config = dict(
    n_head=8,
    n_kv_head=8,
    d_mlp=1024,
    vocab_size=16384,
    activation='tanh_gelu',
    norm='layernorm',
    norm_eps=1e-05,
    positions='learned',
    init='normal',
    init_std_up=0.031,
    lr=0.00151,
    decay_fraction=0.835,
    batch_tokens=65536,
    train_tokens=542300000,
    dataset='wikipedia_en',
)
MLP neurons of a small language model. Each row is named by its layer, matrix (down: output weights) and neuron, and shows model dimensions 0-255. Each number is 128 + 32 x the weight over its row's rms, rounded and kept within 0 to 255. Numbers have three digits each.
After each neuron's rows, "fires before" lists the tokens most often just after its 100 highest values on Wikipedia text that the model never trained on.

L4.down754:141095131149138130059121111112153121103154112089122156113175121104132117141094149134166152159168153116087143153112123089130129160083143131093063147098137166076154119081198144098136092133091183112170101105119068167105057126114159173088109143152150107129135133157114113018140171094110087114098107151106094126104104182080149106103109112192137148136162079121159073076111122161179148181092191147132217171138129163105087112111138091109142168130141122115106090126112111170114107136209127096102162159163158170097120143135120129103138116100184164092180100185143161106144153166111117081135118160148172073126188141115138085112122171136128104148172136124197102088179124081081169099134094127201158139173128101146149079120108140113062146125172116140086128152183115122126085083079105
fires before: "==", "\n\n", ", ", "er ", "\n"

L9.down433:161111065110115083121078141088164152167175156120163130189142119086175119092127096158160132159121123222140147158127104165090147209148166115079153129121144106074179086143130099122085098112109107132114133102101099114131111069109159116116143237153148095178152164115168120105159115160143108116128119134139148166150094113104120094174114148131076117182161138099147121136140105153096143133114122088143150109175137102134127122153100112111163127157112120117133122117169067094086159152110093128105151117177154138157127164130103119099043165168129103174189129100111103182080164130099072093124123106089134149128144127144129060127155110092130144174095063172180120137113119098134158199075145111238179106118119139105146146175162042106129073105149114135082157071164123128171078114135089
fires before: "s ", "N ", ": ", "–", "Gls"

L12.down517:114155178148080117095160107159127155155098123117100120026153094145171150115168091141116097134088163147126127142122109136125148099159122108126112129172154119138104178054117175089146122126132148157097129128150149125117124132193125116172116088105118187113159178115175081122100103086119145048164059154025112173072154157128109139130116088158099124099116120092144172114120100143128092111115131102178126109126137073127103121191118209104185110167116123182179109096164134126100163074121103128175148063133148175093113121173157123126137152170185176103161136107176150122109170169086100104137151063193124102159129155132152179088131097075147141148110137089161085138102127055122207102116152110164070091100179181135128133068117131122106141101145155111161132123128138100121094126086183
fires before: "by ", "in ", "to ", "as "

L9.down546:116128115140158150119114084099124144081113124155161125134154132165129126109145141161178098111154092134124140244147158119118134148068179200134127110115165180169161084168114103157084125106126146111116201104154151079136173053123148166104022164130115182155161164162127131129163130146147181091144187131171099094135119101121205149106130129073157095140117087092139117185125139101167100075148183162132167157101137130148105097097120133104124087145131163141023071140110140125154134133056125149125162174194077152126120065111174161104078119161084096139143114110167107104126049174128129139150107099100136133124092158120126112145168144095131053155075154112119156075111107110152127077111146125145181101116134127103123153106162126133104119156082094111195090150143135116159130118097094
fires before: "|", "| ", "% ", ".", "\n", "0 "

L9.down255:206181101155148105157147112065095170123126096123060153076112125157126137108142109170110163151170172127162109125144080098183123140151160134111143075175096153128111149156115117153112192116061134145151119163173150103104098150129109100114163144114123130139076144139096156104164137057148101116114168148157103124106148094200171105073101085108061112169086105169115106123127114142143168082130134107074162120131085139133110097061164075181078153071133184116104099182113127134130138118151110123114080195127105164130124134085088097060137152172176127125100142121140130111177122192166094090132158159164149093185119111113120069200124148129135108115116150143153126131139102170132042092148135099121150153127127128097181131167140079115057127190117150212113108061177143117162144107137123
fires before: "°", "2", "1", "0", "7", "6"

L10.down106:085117116112144114140134130131130091187072143141169083134167110119129109127078075100147111085131117118109133127192129091152084154189086151113094140206125132074169195179086111124161140144163126123067158096120138110154193077160169125135082149097171128137129110178120105181147114169154117109194212089048102122144193117106117130138158154146162133118101107137087187141077117138157025093122096129109084083118103077123150189172156124089164139145125106130132203148186132131139152113117141118103138088067164140087147057072130079129131086106149076125158108148204099136105130157106117120147128128099102154145116195159101070134128124132133114120126160178131054150171095117120161130176108104105143115102119139181121189110110117135081095140150123132149159173129113137155114136105118
fires before: "\n\n", "\n", "on ", "in "

L11.down469:112132106130101141112113121099124135140138105119143149107116109111112110165075144144105129118094124086184139103103173068134173171119163201137159093129074160135147123053159103149156140198122098152106118144155107065173168131113134169111109132086158142112148051184043131119120163059088093149128126110116108130124103152148043155154095203126129128138143189156183166124121126101151127140136114175172191151100109062116112169081117220133147153122094159081178123094149081097161096138139092148136099131093144137148174155098067073155113146141090154098114161131134103109172155135113140158125122154070089152163119095196120131126168169132196160185206148122087149116102137107138148164123130134120119120127140173103116050137073173133121152122140156133088105083074133113088095067124119
fires before: "″", "to ", "\n", "′", "a "

L8.down776:092108121140131163108138135121071143145108173145123110148146098129135125127100123084117139095113164152092168077131222129090106127183118106161141080102116133084158108107133083137136076102148167104186110091104190135116088059092163075151146099106154129065158141176126125140171114123108173070124107148118157151123122140115089217105157155124120132079105127073087121149146128143228124108125157221113092080126161095168106176116105136125136126148176150101138105074185118143106142135118154120161100071177167145138156130112168152108123107193182108131180109172115185132065100093122111119118174179127164151164127168161136124200128150062136059121163148133129079137155117102142128146078116129099113075125198179109122159113104102080114111140111149060108131080099166158120137132104082
fires before: "of ", "==", "in ", "to ", "on "

L2.down948:187101126125090178115104169151121054113104100119125143123118104067162172115111156135122164095103106142169191130167121132168100112076159114156162132166184172041104083096106147133134096134034198130063067191121117139105132142149194143191149126164188157109156136140146144140069113097160128111150037135114126136121103125136197119152142062121155068072111128140100167098161114120081134104152109137117110077150141130117129110124105096137211102082144091165093108101147157081148183137111171171141139118143168163137140142115140074124066139156184063141162125125096090131099126135122123130125125171106105132157157120155153095106137093137151151107153127118143092168129107161145108131062168127138146195061092107136105113086127108101127149208077105136084126091115148151113152104154138
fires before: "N ", "W ", "E ", "W", "59"

L2.down867:153139155158099160143122160093097106116151171088091181147104146152116107175130140121134134124165094085066105133139142181091121146147229160130134135124099120110085081122136098107153162118159123110183123078114143191096133124114098150074187156118115118134183164080111174130121148160119155136145159100101044115086103122088109090090187127060128091104158126117133118154139124080157105125102088162125135105134144140116122147136122123118097114085150155120090136101112149076184135130097162097130114094046152188135193140141150154070239077160123149104167143093098119089144075155075153177114148144112106108188136127177106159126154115116161171071106144126128099142099126160153158046139152084095087155135159078096180146124130120105150144077114091091142176130193143214139143103127169
fires before: ", ", ". ", ".", "'"

L12.down316:073183116147150119095114076140096110117128183130205084155163115089180133101148120154127176167131132159156112041138106127115123134103145080126145112105105182172104129168174106081119147094170153113123071089111146159107133167151116137126162135121126125179159160080143110136130131085126086131103127191120101139116086133129100079153122092099130135118093142154143197155194119139117130116176137084148146145075100122164074128085085104124125134140139136101151120090151133148136103073158132138147131138090141175145145145145187112152142127194176095057081118123084179159134131119095112120091172133061098111162149138101150058136148139096068142145131106154185083094150080133201162089105206106156215144141120179139101143084163100093157154181147118152099083101127036120111076076102132
fires before: "as ", "', ", "'"

L12.down404:198138101116076063156097097103150107127100145112148067161192079114109144150090111189139102142131157107181152112100132138081114190182109193145188080134141075120086156130129055085156154157160163159135108103137100168080115137136156083143109162108120124146124163097180089148154123138168109222111144083093127111125194151132079124131140108092117160140119097111146130161140141123135114081145137089140142154123104126138113111123120159147128115147168105142075145136152132135214143133125075126118158137088138117137135163153156067109185141092192065074130130110141115058122112096095117155184181129098137158178145193123138084143153083137109115114128145118081117124142063130154153172132150125104098107085209101038124065181108121104116113171126093170146095098103156199119112150112130
fires before: "and ", "in ", "on ", "from ", "by "

L11.down993:202165118165125106176131087079032103159130140134128142091046177130145146085157077141078109167161110116171091126087109134202110121094154170115170147140151146189142108092130119170120151076130083095121152158168119165118179049154092119123159062169176161134079144145109114136142142110108136132158069108130113135136130158131159117082141068154103090169105139097153145157189106131170150148053086060105129047128139112123137117103093156146063105122151094152051108171129119123135111120137118164150114177115088166160161179147168145080073132133122132142141109169134072134159120143109091170117139126141132112115159154103173121107113108168108097153093151133139144197094180160077091125119075157145130102140153188120195107108106107117131142157155128107121078082147173142095160114124149
fires before: "0", "6", "4", "2", "3", "1"

L10.down865:113135137102134072106183116102096151128079130132155113136158094115116129138142105153097140115115159094093202144117095181167138073146096146181118172164096114132058139064102133170184118157127169115153099084160146112121189129150139109138121114151199158095153151105179112127107126123094184011155115130067160126161086180110074169210108114152116051085141095111149103176084095182202113132120105148152143148189162097119162124152063112154111139147092137126121121080149145129127156076164134141205203137074155111118101158156146101127163080124102148131114112098168154086158102132112085110144139135149150130155128168154175122087188140066149151152152100103159076147152101095141123092175121112111119099127102102158097109067086118099161108102171105132105127141131147136104115113088172
fires before: "by ", "in ", "to ", "on ", "of ", "and "

L12.down475:096107188037141100093128143148119133095156135106106169132139086137112124093123101130160040154115189105096107163123141152107179161146106106075079136095127076059147156112114101117146163138120125105143160142198141128165172158171076152106135193116133101096173174110132143123085127157071132089150103141107161177124158176117107139136106160114116209098116158120077149180151077155125140095100101106126093122163105126112239099153197073096131178158160148146139081126127107154031137136137107133098135129151137119151132075101129162167108123202120123119108140102154137156122110107121128184075098132121113092117092150153214086139098127084076065153100123143131135117116119101095125121095171111148160115173056107122164161194116132148177119160141131113110115139092145156080100145171111
fires before: ", ", ". ", "\n", "==", "."

L4.down635:058115117086129130133138088172089119160140095174110163117148157173175095168122143130107128147129158128148125168145186099139121122083135110072093156144158154099134199073111142148106110132094090175139151116175086133145101107088172158100147108103155125128136158123160131136086108103114090100074159134123091131054087127106125108144127155103197111102107118101159098107118070189116097170143156187152139124135136187116066143125135141112103147118108156099179162141099135181095156072159131119160110134131145150155142181159133118080128208100146055106184164137122106106106152172124086120168115165092166153129142165157141043062168099164110051161141156111156104136048083113183134085106171100169118058094135156181176104123154144130151136078171126178171083103191122132116104142102133
fires before: ", ", "″"

L9.down554:067129080100079094164155093138157135130096135129193124101108098142081070142163080165114130135105137048142151125161205143158144156126141108132124118179152122117078129141094123102106143078128147152176103094086143148123134122091161133110167100095183063123118159155179070172101158095050151099123150123046107163154175135099134113142127140075126182165061169144109195133163132151136102124157061120163160145161156122147157151132078176168148165161109119130145106043199148128102174110150118136166145099084109155085163111126178143112162138192178081160095112112152107144092143141138121098118183086163167097111131099200088083148073157075179098118134115101176078172150125143133132107111151098110123126102074124115132162080117124112141128172137169137161113128119125126131055116133121
fires before: "by ", "in ", "as ", "to "

L9.down509:120187137139157114149220104145144114182099139117169057126148170150096127064146110080166072152162148125127156255155090112144136087084133130090114116074148131162114141104150105152147113124098127087118150079118152116127152090120123168150075096147122151155181126126166129109090159150143105168111122159108181107159135134172134146116124153130128133123047091083187114193098162100116147123119124112113138107129170122125138107189119104108102085144115168154071115105148096105095105174155099179179185092126129077106145196168147197125082076128156110076077101109090122094125094236131115089092103134101110101142105183129121088130173165124119094138075166131087117137145099109157134079205151142098123123080134128125140104149095155132136135089146131132195072151148128085125133122130125
fires before: "| ", "(", "January "

L7.down618:119103102040139115155144134149118129119139062164140208084144128136110110179119085136165145104092174117130091125131120120132111108082142175118047130108107115055158212104075125127122095142142123118197198164103157064167124083065152154107087177188139146149163158124143125123132139112132169143148118151165081196084153137185104128121152175106153121099133158136095090167165076143088093098162148096125063164140119143106132127131143100110119084126127178174124199094136056083071109093150144123124152149146162104105166122138140110102133142132132143137157165104095105103148120134065151185170134113178121099163120171158145139087132107066148134126152106151160127103094117128161126158178137088151130155069115102153109123105089168205128144114099122179164073166082057127108125175146100
fires before: "s ", "t ", "re "

L8.down903:102133134083113155137152084123125125174175125142185109093116156078110176167181130133109161158123113124135138150116124141059115158154112062077115121124130151150164147097157148054125127120192099116086149097139140109113152146141168091110108132151113123144182153135203078115125108128114155131130116202113123090117130198071092164094160160142068169123102094094120154159163161131134118153107113192104120070116095088170115168144089154074134146139181117085173141138107145081073124202175154114120086105122145049179103133104142138128135108165129112118084204079105154159119104123129117126173154110176090097122120142155119143128159084117076105131118171213159072153088110082119136147180153155128071080157087147126080128088115101153162196132098105110142109127211144122059137132078108
fires before: ", ", ". ", "metric ", ": ", "-", "."

L9.down166:118185128168144148128134123154124111084109071141123142118104073060139153115150143174136107181125100157114137125147111096149110166184099135174119155127079143103141096131083160150106140144125130122085134129152108168074165108167094114129120123114095143092110104079142081156138105138226137112101156144147173143157066137125185177145135125054158141082162069117121099090146127066147125194135136156125166156123151103149101125120127065128093146164152133054163081136128160100163091156068159135177179101142156138122146087103118099141075182087092118082151058143076131144116107175161164085159136092130078114143144093114130091104166106150096148115106069160131203120152114184172135162062123117205115131115080094056168152162169098146145145157119136110102146097109082121130116071170188
fires before: "N ", "W", "km"

L12.down583:134110142139116126107153144127084086153150144154145091118142170138143080180135151112148118145123110118121186103124158152073109133136172055175108166160110152045150119102118127160180114084162108166180145138123166027174129054111122176123074134120092108125121126170135115173111143100153142106179137121088148157144158103069112108119103110147134102130102105122109118138062083137120151139140116149119154124203140147138195078165078132143142193127147158120147118118055161182146156178129141134180159109096141151146137132070101145144078153122138135105167100132121144170093101154119132125150131078090144124132135196149135111176150138165078112152115106091100093082132070090093134169156147128075115049121100070173144203074080092107123201234131118124165137087122125103074128156114118
fires before: "\n", "\n\n", ", "

L11.down474:109144126117136064129130098138188105142096100130143119101143119159188123099163093121137117138128133141168115131071142156092095132080162116129162124199133070117135079125127126102196160143135088149160117112172223157114108095119110096166078095231133154107120190143170113147178163141128104124116072165135143096115131112078152102157128194139103142112081127086159164128083124112180075112161121046139134073178152152150172070131134101109085160150107128135117202149145133121127116066169147129079138130127151097141106105110117106101138117147164131180182112129085056167100183078056119107060157188097108160147138139115116137150137079104128102082148141148119123188124101110152164111152069059096157126130072180153081148141149121147134141138136144156159158061145122164170104152111132
fires before: "–", "s", "s ", ", "

L12.down732:121102162077163136096142103122054072097078133114097167104094147135162153165154131120134134111192132140153072114152062067135133189101145113124125154088115140130164096067152102143089115179130087171093137132123183094152152086139170129164118141141159119153113070120145141125087063121106119115112122137096147095104113135155154167145099153133148160080112149129094125140110080106150046098075111090084149117137092136095097172155177102115087158089110164144147212132058140134060110130152126168145120186169138170137139142087144149136047102118177107142113107214114098106148153152103155116128118148149173169089168200117139128072121113109139122162087176133164128157083140114187164159205143094140173131135109087158118112125124148130059155166132076175103125121125114089171123145202157
fires before: "s ", "\n  ", "6", "3", "\n", "2"

L8.down803:075123137157111084093143151155123133121174133088122168145158122122127123090144172112178101118094122138140139081175086109100093159114136104127118140110153116142086112170124130175142115106126129143133108081141153088120158145111173070134146126156132092154115111093097092104171119089143130096179102138134161085088102075147147091141171057125119187154087120140171103126149125085174118177109191163142110220078132126091109136148080166138162105162151082124140056193142108097121082090178117157101189157128091155156131118109142131105126181104082142131115123158075130176112125129139154115141145084120106114091077112098129125103173153085079129197174062048151066089137088073169143160072094152150127154164160140172139178152156090115164136068195205150142137144158158113188109135140070
fires before: ", ", "'", ". ", ".", "ya ", "us "

L2.down153:050147132098216074122153165171101101133110104148112180153088183110170158146122111129169148128160120218118106144190124152091069125075132188096144062122102170079071099115148144137146137113132143152150100140097073111202160068101173168120159137123139113144096169080110139145118147148137171127128128117097111162161135159157133102190037141165155138105108155144113102165132108148093116132160147162073118105166071158083101092114140138105103091127156056097088153153119131045148154098112129121126097133065137152097080125158077119073120132143173113155156067184090131142128172081142170130162164157116094153191138132138159100146124136167087121107115108129123107081201100152141104101128136152115072143142123161129161126150126153132079091143096110127069123138128129203163117103108117
fires before: ", ", ". ", "\n", ".", ": "

L2.down458:119122127136125134157159113138145098149105085085113127112144149141150186143186096109189152142163129174118135163050106153149133118152110112145129104069136095151145148090127120086163146126113089168091042101112099098145147117134138096107109131071189130198145145108131153214091148136147068115096097089132078150121167184138119116120101153103142112118083095095166155206110104123147112187134115156121118092157153046129095100143094168111122162141141114182125101141140149109159126060160129117076093123110138162101079174146114165131071162118128062115124135175091097120140150105109131125138113171120134106136090153165117159049093176202162153161146162152128121134109084128104130062161117122097162107134122161132102123084141105114092121117164130169169093076162074255160104115091126
fires before: ", ", ". ", ".", "th ", "–", "War "

L9.down475:103108147056144117209152118094174142096184161175146167112152100147125170175110097133118189118179115118121174161073118092065087107121108109148091079126155177160167188081120132115172099155097132145150143138174114132169077151126117118107079082145139130124156080146155122064046182138136088211104106147106209136115143152111105115150104094151071145091043155136204123101143164116115173100126049093127149086138159110105113154138118114151131136141105116150071155084106130133108172168150118089203129096152162041136122137096082108124114093173178131155103163090070066139098083110143162148089141144140147111153182159132113143129113178110136122131127145152138155096174132152114095141131147056137058137126122143124116121102114122150134120152088161096147120150125123166114110158132154
fires before: "s ", "t ", "- "

L12.down719:119101101169202077150159083164155142212125078129112156166138126117093122141157159092121136142121130137143109141178131114108122152120107118131094116124125109090160158134181120139171123134115169165118098078118155167171118108151110177096035146142098140049191087113113145037130179124144110142119084189109186095112149137148159130103142123155121150126167063124091147143133200143095109147142148143105115097150083087163139129179088159134083088125148180112124126106181109199103174163153170151162160146106158129124113117060110142109153056147138095068117145088095151091116097139084129042105141119121101181143125106150107088145165157115119135138125126132122082068111113134162121103162166156134087051109139164157154118070152063069143172109103103186089122115135170121083147177123117
fires before: "| ", "– ", "May ", "October "

L2.down674:167119111126156151110120158083082143148120182117158136126196122104169117126098100155068142096104150020135146143129158126148080085183210145144175128093106077136131111136123135158117110131103125085144057115150175135107134088146146140157114151143077168101129179183125193141166114164164115168140084207168116151078144126107102105075130146146157177074158150131194113114153149111081091075156123126161176081110107128132176133114161139141143157125134131083108144064152145107147123114123115133097143129205138090126176135149103102127087108136140093064142117128149131151147127139116110103119118129071097153128100085151130095171125137106109104122161118124125120165187133147121066158142169141151094102107131173123132150123154124079120054046081141212130171094062205149071099080101161
fires before: "\n\n", "\n", "to ", "\""

L7.down998:167117144156131139131132096075123111106073146109090131092119065115054168084160144138171103112123148165123130182177086102161137204129117098123130152072096155128127144140127155126067174143132063064115095154096115110139098139141116155137142143126055119165098102115151095161133123127164191132163115137139151114135173092130121147169166117166157160109151126108126120170021098071130094126136183114094098136139105081111189140132114063106120154117195181121099100160099136057154112126158132146159123128107149104094133212118112177168162151161111133159140115113124145082143108148076123174164140166106127080133197103072131130111167106155166082106120164181125174164143117111118190118133158136160147083123172086044133129107057173143124167125096149178149133066104127096122131100100186
fires before: "| ", "– ", "first ", "("

L12.down977:149134149161170108121145081119135091121070139122157170148149144107122132104107152160183127091111137181088129184115158163125123176101142131132061141122132196084132122087158072101101083115109139072056103163126096109156137109091089107121087113116130122107096114139134066177160133102102107076103100135132107166113156172113202095116160162131141111092130142152114127170090152110120106108129109120110143128155131180149127137123141126113118125133119141111084054167154144133140157106112120167147112098127166207214148143096065100166060159183147149132133102163157130134114137056085195139131123149058209117116110156109161127124158122113115111128104153113114074096116134106116120137134129135187121127120138174155146136187107134145130137208171184092149150073134170000154136108119134
fires before: "|", "\n", "century", "-", ", ", "."

L4.down334:123119084097129101122167158140085124138108089112155197125160188213126105193120146115064133148076110109152129159092066115159131147147124114130123122086073109114156130141075099081042128197080136163103083108150137161123142136115079126088119118112093152108100183134119131108144111097112064075050192179133132075138093128159131068119128171126165153148125101113206145131070170186142084156121128090180150154148146091106127120160101065150132144118174164120164114142125115129151147140138149115166189157168200082149144150093118130105131169128155083144129090150137128087146172088111092097153113173131099136072174136163129147138073100111111078172135192071180117124173143092097164093117091119168141079118162163132152162169124121153100130135073173163105129110106125148141090137112119
fires before: ", ", ".", "″", "°"

L12.down441:125121157092160071091137127186081151166086119127136171091176043087144148116141056127088123122111107103199104131130171092070132142138136102113202131114130211093112109143104175154115135158116119110124113106179122129147114197146139142112166095043125125120167149109112101129165128109167154091148090093158128124082134091130093129113143159130166177112129146118075151163186096106079101131087147136193152158126122176109095115136118152117146095166176148140118114125131142071113128108115115114111096161120156130089172124118104150124165139138113149057143058199105124113077141105174196127135103112147099145157118095078104135165116121102114091164184128100127123129180107129189188104153081129113187088115202159217142146135131095163154137180120122110086063121129090187145081102140084
fires before: "as ", ": ", "us "

L10.down112:111174177154084144193104082132170105116102152139188112103104108133126082211150160167163118062109158157082147124102147144121150112092069126099134120055150118125139109069136143172142151115111100179092172133155164130186102160169094108114128142088128104150161156139141104124090170100116085128135021125096159147140096147090088113148145166116150142140160101140124052093125139139134166099164109143205138126142125151130101156179107092167116177146130161150131113139175142169100131080169099117138091112131181148117076156172159105187087139086143134173106047116111184146098105204165080098107115130167112134134134149074086079183162104132152094125188100173143134093124156108110193103130120108115093114109110108135111059114134111092113123125186180113090129126125097186125099101098080
fires before: "\n", "\n\n", "s "

L10.down517:132130107122126136168137121107095076086078177127189122152134133101158112119166160147119135153097102124140172162124099169130124166082066070163159115111148161158105163084069150137137070156147167170140097075131159151140162144153116093121043085160158087115122170196166139151103123129078130149111148154117117100114179140126097083120148116116071148095152149084211112129126122116174139155165176128082161116174204148085118092106127135092161107146131112169137145173146117151123166080214080139098147094079085109157097081159152177107121155135130072118143128155103140135122122204106155103100143094100131178153177137177139183124034079084151122135134150091136134136168135113106154085129091078058129102122102118095085145106129169128078078162122131135154094122108178147129101181155074
fires before: "in ", "by ", "for ", "as ", "to "

L2.down743:174123113085139064146114166120141156169178170120147100140167124139146137119137097106090075129204157106134223083116124114092163126123101101158093147141152136146128161140134149152133146126154111127150044127141097107115116148100105159151115093194126076160121112088158110089168176092094056131137092193099179099122133120156144151176132186213123124123070129109157101106089155126082113135131137105085123165099147182199161137116173123137097088119183136106099145126127122181118116140151105166131119057155139133164133135119100111093112159115112088154081110152146132160093058143153085119134072147106178160137161099126102101112071086101106191106115144140135144116115188178186095102127133128230085094154128143174146166172076141091111136058112094144110141113062176158121153128089144
fires before: "- ", "= ", "| "

L8.down756:153129155109136123152125119152117173186135107101191064108065154154091092120125115157160117169126082133115092143165131128058095183155165088096127162090156132165093151133149113107166162115129035109171098160180115104130093131148128163157116140140139118127125131114177110182184138093169137124094129151080181085143131165078155115154135177118116118138120162092124202088157110092092153134117102168180151137080085130102108073165155104119114203147148064126132154097133162140092083142156080134095142101077178116139087190153144083043063121172184074106106151096175153150135110133150114198130143146129100174140157078102145109179112088128164136100168121153111113149144189120104139130060145064154108160153104157113120120117174090096156110107114135150097123090155137128134115112042147
fires before: ", ", ". ", ".", "'"

L8.down285:090110164134083070137142118144121147147152176122122156129070121147138113148213168097090148158152143094158164117142177123162143155132093091188160172107155117126118092125157127118180155122167181123151079124143089084123165101122126087166130191123146131114069081091157089162139154098153106163075111117094137085127117149128139100093134176071116131063167122169163160122174139165101140116123109170153140146086145091120079121104112107147150132096123138176156113120099156119157100126140162092138189149082076134107145110192166110110054121164138135100115194109074132125107166223170142088134138163106145165132130109100160085177143147064141141095164135086135104114128123089109149155137064082160165108037154121109121166090042133119048127074090174069113104092115162143122133109097116
fires before: "in ", "on ", "\n", "by ", "to ", "and "

L7.down282:094122127115150135161147124154144121140133172101080141151091130103097100168132108135130144033166167149081126162173145158147127105137104114126145140090183123168110101170069170170131172160127171071085134128119127125116164142031121122099107151138147125122144138112133171094110117112179170183132159150179148058180175105157138142087066102091097142136113073135175124135122164090111108126136106154089073191101148111142140154160138101178089056149089126146062087102061139142141082168123132164182184140145056132061151145111175145097132117030120173160118112136135148162152122098109131064138139115181193131115088126102122122091108146106105155155139103135115101157148139129209119113119131084078126107158163079117186126183112131132135148086189124117101127112071173114139097126166141
fires before: "(", "| ", ") ", "|", "— "

L4.down432:073091140116159123190154099125086187116146111163174120098166124129152116098132118144146100172129144148075098174067150041152178138113223164159150135140104128106092132120170154159094133155100076142109154059149099119154076077165140137160093091108124161135126152110096143080138103101138138140114173145126082124079156164124189128207075175097112159162117140119111186066166107091116146170118092126124143129086138092131114138158138183061162113084106153112168084077100122134146155137153117140119126111197182070085115146148174145095122121159141103097113139153110149047098085088100137126082048180126112133133191149136139088109162155143108111079115111135064125127187087102111133201166166090139110084136143154172141100124146131136114178131104167125158091126142127145133106159102158
fires before: "| ", ") ", ")", "|", "(", "50 "

L11.down762:166141119141169079111137133137139120150117099085114069164165080149102118092065085143193187075184119149122112157103126161104137130138172115144120105155117159096132127150155162160136176151140137059143097117085196124105117169096140138126123089114089157103164137129157153114235153192109128119150147173137019084135172113088116169127132186128146160103122116077118107081143141088129144101096123119129161075217089066155086153119118154120094149108158163116079133117112122204054048143078153144084119170104096139089067133097162076130129102159148132181132109157173134128150098123138097108121135191143143161205177114177095104148137109135170083169133083142139156106121111114122139157150080084154139113119103101099147145100139155117133112111108144177103096126136110170142113109126077
fires before: ", ", "| ", "–", ". ", ": ", "==="

L7.down759:082131155084137116130153150091125098091103106124108121118128124154142135161170123199214122120146086174114107147187156158139079140094132109109095104136161105114082130132104100116132173068150104102109182100117148063091114148141154167118113168112137137153130118075136154162119131132116172138134128092112059118122088154165132140063058024125131106118107128138171125140101080137141181102216150102129124138145096180116175097143201164103040134179157139142084107136163176150124113084129140087131108140045144180134134150152101149209128185145157122115108168166173130145134119083082159183139140139104154115154099168144139080092148104137121090096064104113135129064089109159140152149161105094108156122127072125164209162189096128118089162119136114138144080152126173084131098120125142
fires before: "s ", ", ", "\n", "- ", ". "

L12.down134:155166157133102052110162115145077129158105165096180164119117094078115134169101143116113133131162125106112125123100155116104162095120130111103152114089131121150114139120112130126137129166138157116102113155183137103160159153152162090078086150173144161155129139116138116135096161101172118118146110145096157114169125114155116123146120111127179113108172122157062102163070132192083072119143138099083111179138133142058145107097106133165145126118102142166124127165190162075133092149131164147136161119138137121115196067133062196115177160136168081092110086167153101168219102210163136126100102121075113127125171125145092092173118094089112096141040140100101119178115141163166092100127110104186170110050140190205074118113165141079137119143193088072077100094141099108115072149124127
fires before: "==", "to ", "from ", "born ", "as "

L2.down380:144177078167058150109147107098118160164106097154111125112112103152140106107094138121178139139115103180116128163100157119136147191174137176127142114106147125107127198172124110126179170144094156129135158131164171128134193114054153150079152069112093105138163177134099077136096088085108119133074145103092079087112096145117208136163131132114139161139125100102110177058116152122104136160098107119104132112125183129139066088113128175065144128149144145156149101140155112097141106077065152046149135139094159128085164104123184166100107178106151113148203224078125108100132203123126151150156185130092133130136133136109117132116138103111182192092126075151086134080131119143164149154061113159076173091148125066120156137085079099135169116112092107164149148131072115144148120115164146
fires before: ", ", "(", "| ", "\n", ". ", ": "

L7.down763:179128098113079095138113150063139125137107127096148121142131085090095114119156081127119121082065132152113157120132153145132146073129122084132140088132135172089180142112129125149103120131105140135114114108125120147141104165104169030133139134065111102100139169121189160086130123133090136148132077098070123131127154130073092168132097083118124108147131161126168103127083210154186156074212161157161169097088145154140160171155092084069138156109149161104107128125121107134088162180056122089176155140156184137197086194117128148161064120135124096137129191089153146141121160143066117068111142184114148159165178138181148131125089151128163164164148155140180107138161091087095181133103177168174066192133105130131104152097135065088154106165156114144133086084105158098117121132117142
fires before: "s ", "\n", "| "

L10.down409:115088150153108100097112119129088162160131180185173127111096127113160114104153099148198155132145134125130140084151128108156110137128153108120131089107154160103215166151185123122125077119108100141126161104081121152111189093193163136138094164078144171140147105165133086135087137097190142141128145104085108112111116110079075134155108090046085107128115135161096136082185187112124100132138132132100147129167072122158160117134102163088142183166079111141188128135106110148132093081114057116112126127103112150091083198128163096142144169137156131068115103115144118098133108197090152239178118108083129116162104106176126144193172134161099153130091108144096087138141106090185094132111194154142126104136122147145129141075189115110181119130099109161139125190135156069116146094043109
fires before: "\n\n", "\n", "is ", "was ", "American "